config.toml
d_model = 576
n_head = 6
n_kv_head = 3
head_dim = 96
d_mlp = 1536
vocab_size = 16384
norm = "layernorm"
norm_place = "pre"
rope_base = 15600.0
rope_fraction = 1.0
tie_embeddings = false
init = "uniform"
warmup_steps = 0
batch_tokens = [16384, 32768]
MLP neurons of a small language model. Each row is named by its layer, matrix (gate and up: input weights; down: output weights) and neuron, and shows model dimensions 320-575. Each number is 500 + 50 x the weight over its row's rms, rounded and kept within 0 to 999. Numbers have three digits each. A neuron's up and down rows have the sign that makes its largest values positive.
Before each neuron's rows, "fires on" lists the tokens most often at its 100 highest values on Wikipedia text that the model never trained on.

fires on: " was", " be", " were", " of", " been", " being"
L5.gate1401:477485523581539468645464464486511507508564559502547475502545583469483417429436422463495542553416408446533520382489453440510553498366514521481557535471558464467436497479566540450473437486483414556444517457546521460434469500479491492521472568550523441497373486489570576455523470476462567456405545420567462477507484505485479533473615535546540509469513467503517425481540476573431518521538551547591504451585525594517526447493392504475495419563437541505463435432448451497561525446545488517470558509537521510532547403594405550508491550490485545472511462545430449509482527524483597559505458537548518511611540499492547542505459380535446532487496471540513523522480495534510406568581508479461474500544492622398472458465560515566468489503526523484605394540419503518521476527577516
L5.up1401:475478511556475405537477558571512464473471581575459447617563442487476511448503475531509539491436556511510490474510539446491512506466530551459506472528493566485468487463493603492490488540523511508509501550503516526501546552500491523528456572519492472474466589423588622458432494609471480470486467471516530482538515534421573495506499513493511464548472481470575476551461508494474518486563449445576460452531549589450485509534427543477485491528470456440493532458457477477549547424461455519469406453552585490488567520514524487532480437387520553496479540532365553478513520509571524571435469459542472447543508509483519587601394477437361449507378444458446547430505459549508508527527543546476472444433489539524499448552555477523469540471429519518544451456514508506457487472477362
L5.down1401:465394551514571561504430467538420433522517500516493550541433496505501522562490466469379572353535491581468535545495486524545563399509490496509425506542460460448576488494392549511515470589518549466494546466492468538475554481546546534483476574515458436476471501519518605452439525448546451503552530541565557489451399479463614472397430457497431488545440513542497501531471486463553534394476595433552464456472440495496475463451496450403502555550497493482602509513434390557540538482531553538475491492497548510511475421511517482464392413487504545446418570540482620474535464452597457587500563554425483528490541478581474531496506585461457454505515507540438493506530514561530561560481465459530448476575458487502443585530531524542484539470484453561514577557594538549400496527386518

fires on: " of", "key", "5", " among"
L3.gate46:441542513577568519501431556554456546404503411509551493488571463442448433506559405506502584524418427616472458484457500502529482536439573492498562539536576513549502488475428512491469509514526568571597473530406477492482541587508473462476408449502537445527432527512468398493528547473444564484552422431524436470492508477480586492515509492492559489534430545413492532562528456533434454472590488486529455472451489430557554458523518543459437524529496512487533468450443510611550487441533531526478562442493525459590551543526569430553537503493532602425473490489559530472476520506448506468549522487504423493537490516591483502416570563478414513499555419466589586619503517404477420523519519525442569498455564457535490394508503451502581552471515435432455510413587529452476559470464512
L3.up46:604460579459595533489492427555508463473557476467560504478474468511544583592473553480472484499474538493532444420497479469576471499496411496558476561475538475533487587520451603441533538444447608503467500542500447593541448514468547601481417579460436535528425443462448484493455561594513483488476437526435434477495547468413470478477482573480511509498517563476475431519402470465429425502544490487425546463525472459488563548471462480425557472496503496486522515514436594483462522564547458535552434501448415517450461509405529510552471440474533423562443518450502551435511480461542522431504565429394434498515486445511481556442536535482479493549506413471542483469575499599521529515525405499502506455432583558516570490552523537478597495486571493463487536432485424411551537470505529
L3.down46:496391445480493438509413500443469473555583518457423439538362586520416550469492495485619634526486517576438556456534531466410465529442475592495451546502537438431502500486521563556561527462414503502471426501404465554493366496504422543492491456533553503440542533512570517548532571528432430474509426535457503463462591459473448493452500456536544662519619458526479465448461478483560443621552390363545560431559537503491378471462407604513534538537486476529500518571556502523572509492456428514577487505528585412578441441612543441638396410584562568529439440486548497542545489563444470503530489584462549424564524467594560475455498501525519548466455418447427475443518536500591512535512476517554477574448508480522478399441541549368536410475517470484570546498479431500618535467477487

fires on: ",", " |", " ", " and", " the"
L5.gate672:582506536569493585420529552466423363453506466486465456425478537561550435437517528418445510426571385518529537490577526488493552515454435457512534518558473460409514482509466664457521564494508451519463464439464506513418511519500510519474477470467581429508578527435487499512547454472492534545507559474551411475525610502405469573387474455513486386417464482538557531503451485474602446507541515530624470494475577459519475490500518446548445589564491493570518488508591450535534527426571500511520476482557469451525548477427411472538562489548484483442531436494604544551579378493512533505533495530472549521517559563458520534691539567433462523497610515463519440473497543522465552494471468477560522455401448595585432535479533477423404511514584564599515502499392542465466589531385475
L5.up672:557549558522452483464484472470478487472524511546488468523545562574461493369535501365535567501445538519517568516466518450556428560497425491562530488524482491486539442509500462461495524502468523543439465455438431436486551394487522512487480530369501418469480579465509529526549372507436617486629450471542458537455553557504476477535534449494536534448526522477548599543467452480532486567508597516456558619447554460407460480478431470540559527465530434569545431438496478560555606415488553490588444514552515523435593387577492501453494531409402451438536542492503520441516466512433484474435564516469472497507570466562445638498439497527452440423480497451597424493456603565511573509414493510504500444560486550508394459506505479504446538508604411462573532500448500479445500419448428
L5.down672:526479536518496467417509468476489411490483536532450541467491524521447427556475575504508473392491462522412405519543494521513480544490430515407464510564439536403526525515538597519522417612591494509499473507399524405540602478460524478492488476425549462487540590528431566514493593528466509491485589578501459478440514609462544469550460465449527517529477408510547517516541490474535414442576504442461434535505422551471510514415474468478459644438503559461536489524503540495557495435470538417484510531586567548477531465525509491457521553463461542429635460534535454441482433452483553391471516530507610564497473491482434473483459593440540476525528517515472514454489508579450578533555547507559572451530402449426500469539488452426551528509506501492540536308419552570487435527502573

fires on: ",", " ("
L3.gate1275:557451520471368507505514470465511551534447453514499483491455513534541640358533599536404440484485500557514556537581462461531489531491488502487494489475497559469520499572550553498521542527521519601493516543501525530512579556507473509518474524513539481517490543527489535510476536467495542554506558514500453405509527484424422453553570478499509494590443485505495476466530533467588554465457483664451543485481597432445464535469593425477459502570516507461525514436500501519500446487551533500402393512417438560479496446460450458485513501483511575574564484509394463492518483453502450466464606514591482482422533385524512525457516621539434454484424485532486320396450470465460529507550556524510423428475436514549555465494478525398451535564500504608425581520492534397515542412489471
L3.up1275:567497502540444481479483475397473530534414557505530515499479446463481601381500550498508483503474466532478504505526496504529519527489469460555476380584537511432485539522508445472517502499521507574460462546488505480593583547536545513498468454512529425613511589502503547496487579449487567561573573446491421432455468572487424475561567498497501546564516491512465517480488559506452568490485487552477470514468553471468458512492525362514456571566460415427577461476452439525484517454509484518465493555480495532478466520445488487494560534487435487546504524496473445494514486445526484419512552548635544450543527483596573427497451594504435505498525485544436342441508537468504501466514500547497454417481503558499540445477410517411506470546478525534466565471400523474463543432490391
L3.down1275:494462574488486513500561500441452543548430545623572561568511497545455543444538484541466560430443451504478592541548487460506514509500459503525504549524492512523574483484545478516523599537501486534521501559461506428424596453552575451479557414572437443455492551514579429512487568558396553507448578474572434499408552502392441501476505433538552494572506533567495537423478502454547500484459495476486530547491571569459511447484457463500460550480513520494497533526466489542481494383464505513524483465541495479493531478549406563478563556415497429486500512501478477517542499529419441492480605611482493477511472475539588487523462537547502458411474520510377355538472509474482564518444450558495598507498453490542519432574504511472566520441515445469386486490462500476572565564494427

fires on: ",", " (", "—"
L5.gate459:463457453465565507475595497454510554513376494499478492508574523466466525522578486433509383552508647508553490529440458432495448486452576501550513441498491454424524443533558556544599511488598527496436483377419595491562522513455464513577514549496548514488429449533434487537458463539504592551551514544571479441432540486450534492547560453448430471578445450440447525347507474501548564464521452552518525476471563484509482453544560394501502482492474541583485478502523538550550441484479409579460453508529380552622473480482470452540402443422461490535459449437465544511471473500415533445491463446501544521587538444512523573443481602471427532474454477487583414462481514499492532419528504552471400476488471479538530432524536502464408516508483411599426473452524482449462677563576490
L5.up459:485489403536511460480549532492574493520442495569438445516535519435483486389464500478575417511561534485474492463546514474581441393517572471577540499507465504452550469406591535561506543474592562438417545509507508434542505395536506444507495499457506515494431478523487534552468538470415624511535527497550487408467439480441548538461551553458474499530383540500458498559475421495462530421448426521462458468423538510544531483350541367421487501496534526461456479344577460540530503533411489517574454528519498539608430533488506492544451453503475494498506500457540426559520514444419537435561462517586508488595556446508527582422446587503395540405468481506533425519466506457474528523567470461490448537517537481460512432441528471476512507513523408522504514484441570448392585537481464
L5.down459:482463464593431440509576507571560448458545422564575620435562517422523509515516442548711434519512531528438550443473513441537467571438532502515527436484533528540524584481603528525459512568578505537476495530486438415504419562609526524429475475498472511494435559541476486522425522501602529494425459531532498498477486504488464494488537471576422504558528518469531510653522498509460526404411535444469548457482510518499544425418538465493477401474535518499453435430554532556473523442636495506554533513470464473535506588442468558501411420479457616437497611501512519425472440408507568498477544626538486495416438467554482516500394508441455494487510478535523494485506457471433480552526482408495397467472462372433533499463529533373524482541466554430537481462430516499495600537453486

fires on: " of", " by", " is", " was", " as"
L5.gate1331:524519432517506468480517459500422360583371536485521459418491519525582515429564548558539475422474438475428559575491535514552448423441474477435491491532534450505533517436558465531548558424528527496480595482468506505431449442490492389558454447438514395483441562502465501534504573509476522501403498359526464462523550548507560520407456510530534539459491504503499434477399431496430510450550426479458531455495544474499483559567331552465531544511421431542410553496508514520491464543540488552529584489575514461549592530453432491508490482491552482542511497534556568464462444531507483556462500505443505521541452521516543466486445417518524477572555453503452483486409443538499506489522496471542546531537531392578513450402520490517501412395485429538582514526585515522462487562470536
L5.up1331:495516529556486412440505472535510478466459393564462566502592486598602493530511458540446526500429441558522513468528448611467566533560544449518543479506435628553501455538556491539451569504443550486535527463526536457492473532490572510584568500448517529456493388557504443527511555550564535435431495524553483573535475437465600612526501587498534534554616566522457526553526534527434524461444481449537606533466467519446452433499424490513556527486445456577526544529535522390549511493463589506460592409491459518532475481531495453475455528579569513483444516427579508488470466586511428490384432559483471489470495552490441490561485519514479524507554411483504567557473559451525454552447530471437441565506525517512578532529405579448591493470482495580453479521592496474429504486482507
L5.down1331:540510471442543504438401585554528493603478478519451483473373492525595488451541586480429451500490501530562503484608605558451532447537531537523545469401400478577570428474511440478462511238439423461474548500507487575478434515559515470499449504536501501552600522540529549537420482605539500477595560571513548550559513488528531535515584499501423523460573506494470463510516501487508513439404525464593516515484370547521469425416449495482482538418458575548505531521481544488478476510520605514507468451482503494498426395559524501481434431575513498585479483530592444538542498434594532432420440447504480475532552503541513455607542556524533563513460475508501494510585433485491526449582496549473446548423439429537543492531547524433477541425544542414495535523626522519561454530448452

fires on: " also", " was", " First", " been", " American", "ou"
L3.gate137:500577549493533523562526440457393452452672487610344581458469475548545541481437521484515492559518494443447541484429571486465525605492524519447483497431502454425487444426516525481423485474429575465567471516514562542435501540524541385492481487440503399481475536422490424494457535546461510532490459454510436529477544547438516492461506544515450520510608604544517527559539561475547562487533554405513549509459521521423522513526476487520544429600437504486504527469542474564520441522460531489495490539442449494443457544448454459439558501525565489491411517485507378490583411483589540504545478470465435485488591553565561420548560408533579544429517521543529496587535497541548447522467482590592495478551552520488461393473444482520481456496423550509517473504432511505445543465527510
L3.up137:465353527404480458598448473421457447504477518603344512567580501474510418500436553556554465499448516503550516537520557539464533512528539464382545590513498577446558452432471527545384605549467511561510510454631476566586460542574483516474461505496514519572520532505490498478518537532439568453504531563566515447502466509532439493492507589470453510448533506517532503488555486586444542541593541477570466510464465510548417502462462524510574423602425516528506551468514467487504459490462555576450521489552512497537486477537503501520482393499565413511498469499455482530579525537535429425588508499486479458544531517598477396523582498405474473498544477611472451521453509521488493428438570419414532478499520397470524380531461404479557529437511553473479475468497505476466472549490504
L3.down137:386497563471553543582473486512509550442521515544451538536507490538499398561469439435474477528436531513422479585537533566429625517502453550553502567524399516471521498466515508521432530456582557503506484429487524536614479491604545458493426492417452504554566585447505450482426545448490499499422522472538527402578502560445456581473456548535466523494488527575463541524493582529532451458532592471525509512345438408444453472501510485551498473657455455426517549582432538572523473629436519480531470579565560533553491485574512426457480514537589542493564572490524541488511535500530496376511488474492511541522457499480538519430561599435457496444499466486467482537528555499500514457516487507505521437513499550518491521480470512497404464480560551539554477511494469542439460580467550

fires on: " in", " and", " to", " as", ",", " for"
L3.gate1163:563442508450521467500486440456476553438471493363510511477471508421573474496511531551510491500485529543535479482587433525519528395516467603447517451556441496425453427589544539508452518493494572486478526487453457492504519492428421460430464499472517462515499594437435446507465564497528478458511554607536623398478532480425448532525494479381521518614489448525490486486500498514579524481488444505537430551504492477560524537540528463458558472524564403489506500395480542431539612488543492492504561622563431508393475485428435487524504509550474492454531463506438509478474520376517483508487603557460506508410569441580620522426472430577480505427539451560612504490468517477588483527566459417522483389421504595531544498508466505474547436524460418529476498399467523477457429572516458
L3.up1163:535490573490404460538502430459468569387478442461598574530525526466506536467445599434475535452497490589437606484530449515432537493437456545463511617527526453448497469425526500502418490515575537468423521521572472467466511582497500436451546483449482514476510542451474511517482545466521476496531543474529564460408484454561532599581608579365514568521441512476530415469533458511554412483443441484486484509479584461534604564480611417549568459481638421463511512417486451396513493528535376456512511553466506474418512568523396475457526489472554506492565502572462470493506592493489502505466514538472502500503530540603560525399467473591536452406479405519536388468446578474610531415587581458504502512470526491518601552496429484410497509532457475574603522451528434498541541508548546
L3.down1163:542480450542396514502525558397496550544363470536661524546500477523357497511564498460449504368534413531448481404453482514477517468455490410597526518556518468535591479440499506444430579516534489486441525559402515448497561450513494430528583457458487499486524551453537485592460519564527580509490528420508498552501418542476517591598479498528530578559524486523580483482508395498500492502457436539521537470534485395521580469454550536551485525551590452453528509478441522474463470531446424574557557501568529431490477531529533571464519451401406462441436481528513509416472584417611466482510530558504437531536494538592526535433504384532622438368514430545575495522467529504464498447577491397561517452495472465399446538520479546474514562523484415507500468505473569455561547579623460